From a checkpoint of a small transformer trained on Wikipedia: normalized queries and keys.
MLP neurons of a small language model. Each row is named by its layer, matrix (down: output weights) and neuron, and shows model dimensions 560-751. Each number is 500 + 50 x the weight over its row's rms, rounded and kept within 0 to 999. Numbers have three digits each.
Before each neuron's rows, "raises" lists the tokens whose logits its output raises most directly, leaving later layers aside.

raises: "ir", " same", "se", "ase", " fin"
L5.down2566:559479520492506478519508475527386462454596428438493427505535497490464494474484495549541472471484485484504539534494416402521455423454482508534528476486481372515565435505509511449508514593491487572485488462481480471506489377517548547484508510533537425607518451488569370536451388511486522565530456475454576513563611538493502492430520538521527451472517522534489533403472563581532495459631598523502467492533498524496540508534485450459544508527442506461433513456589462455367538577569530437520484511533505489541555496517587474495454500537526559530465515441519515494545504619570592552

raises: " be", "ify", " provide", "ize", " serve"
L5.down487:496622462549584460507544517591516534461393493471560419473441532448474535529464425506476570440504514461498495491436483432558463489468531506528549510479470482549544499451473513551469535452476420476573570399512468529432629468464425516503608466418483437496476554521527366629485492498509412520469497490463549580490489490521631529595514497488471583550562587469503519530650581499524483554574507460542607538452597425439526510513429528503463518453461487475457503564472574447527497495475464453578480497618520560442432457545421602479518484454536421516497474461445469444476549514421553428

raises: " Valley", " River", " County", " river", "ville"
L5.down1475:490494522578507443495494615461646476476449535516467502473495508418516438534487522556440428419595508523476478553522474522585397501473410435476508462442477521498468466540404382503499552498509431459490560568486493577479411500543533629421403481467528579601512517489450475562501516451536449490472499530535498495573455504516499467500490422466385437482473469517610505516514486474547481566439455460515541494621455565536522487507488478494421525457417531517443604564519554484524512431522461562515483462569567526513496537528307463487407431504456482525417491541547480572460487570504383475

raises: " whom", " which", " who", " whose", " whether"
L5.down2346:517575482476469517535577537468439570454483537527524535467538447448498469511435498538492490452433550561488481519474491499476584500438424466426451491502529491343541483486480428495536583464468536507409489508415487389467511516559552563547429607519468510429593543509523530492470462530497458503542572399492506480451509523430504494475530473575469507513527415445562501542513574625493517484498460534520588464452492549495537591550467459496455541512491469520470433444449459552470534576463539539550530525588579526519563535554521482500494610461526490446460469500589505314484454445512445430

raises: " include", " are", " have", " were", " cannot"
L5.down2237:415543399506530482513532494530473511482542557448489475494518483557666424537497471590465474506453532460513497560501529521682481562506480530546470425569512386553396449550532531511580509505504450460452479427478463525399507469486538503454488577493476483472489488550518448434521483448489542510490554434443570470457514477502530520477538543523414520506537527475529439512517568439513449489479425470530504529558418383475527483510482518425479527438482454471473595444541494562588499479484444556534414517529505469500479462492453513501447425462512497568518506504564471576544462537560460495

raises: " about", " that", " whether", "vis", "aut"
L5.down1443:521557432530526484588559568517569520493513482529369553505471431491505447503445515511505451492495505555533526455492477466554495486513448419550476462521490377466408559569488504557539438538490493492550518464440538518511516440523458546552447585532477515574606455520447436479532497509501510539510530521458464482491473500460474556449499518541546520432551479499554556438539465599464601483381449528417406532419489474510588461439558552539458515556454466555460397519455476514509498558486420565492498563546507459581519516516520607396471473511487399556592461434444504458488386497586549486

raises: " these", " they", " it", " you", " this"
L5.down1847:497562485486545499456396531496466472492575449566523493592476453551478517442577467477549538462479481397501544382533475492504404557524495497434513480405540512562438485565528670478539553435500500439437462500617536554547495511627447535585440568513517469548488547576526473528419475615531450545427501474529515525450461448591579564595649500526502461488481479425563461446541438466545493497498564534632538441418498495430409510478555522589521404450542432451554474562470541513562500511494471518492532409570424428456515552458370509544486495501445485539516444451516497556537543541549531514

raises: " people", " individuals", " students", " all", " young"
L5.down2154:524554487466500491479492535527509565464522491471512447523480470503628572466561544519576437497487430548523585500519457521498528492569459452461559539493463427548504540530546431505477469482469334532473463470509423543501498452521463509546502467408533474550546459554491489526525493541493616446504556565507538483483538482482498447522541451478492464478461531422554576470458430465500460587456601468494518398482455499572472390391432674540495570512502516518495536515431514558554496452538450433428533498463536480467536486514490510450481504479459518577464505483513629507647543502413602524

raises: " upon", " on", "ay", " succeeded", "ray"
L5.down503:551503498496441610467433384507434505477554516470531483499492520437511499509411511527501515441521513512525376496488580455572492506460493568521515487448582514532586556492559554516528426556554490484452525423423527574428599526475462526459532527496506556453547475382480508443513460555395559509477500501491452423535415454534586526469519454526437401461483481419536514489489532474494430561425564555564523404538527479557454602556467527461581466566516485494589542579538537597528421476531468533594520448570485546584427490475517557493389567521452547454480517558449502530453429501482445501

raises: " Championship", " championship", " league", " League", " Division"
L5.down2797:557444473540448459597468514588517566427460551512517436566537493449416527533510507533544432483540470578537488516492602460527457506509482472477526458532551511493431474552474463571491477511582530570512524556478540551523521602472512514540538538494545534541480462462511436539545566415462523485424461499511508509539503457588388612559386557523483570606499363486478488580480490478488495455489602460429593477469537455504519545446458403515510428472575550573546495484557586517503531518473495460526576486574519605524503457502461516502475570561461509498550536451486505418444512511565573469

raises: "ating", "ators", "ative", "ally", "ates"
L5.down862:484583604481504438396492470618470528491492581565490452416515560486592512618395452422551495525547547564515510469508486493430509579468518551441547506513544525535477441535507508627465492451565567544500557518532504480522347480465523473531494411559492458440472503424522529492555470443451484542547468469596529517408484571581550539493433582480555539477470413501554481471485516430447536449596534467490525484454487577442532472532502479465465501516528581405462447556423501546431506508478447487527439513460517610552512505427496465560555516409510520547560535562481465527445501367419552467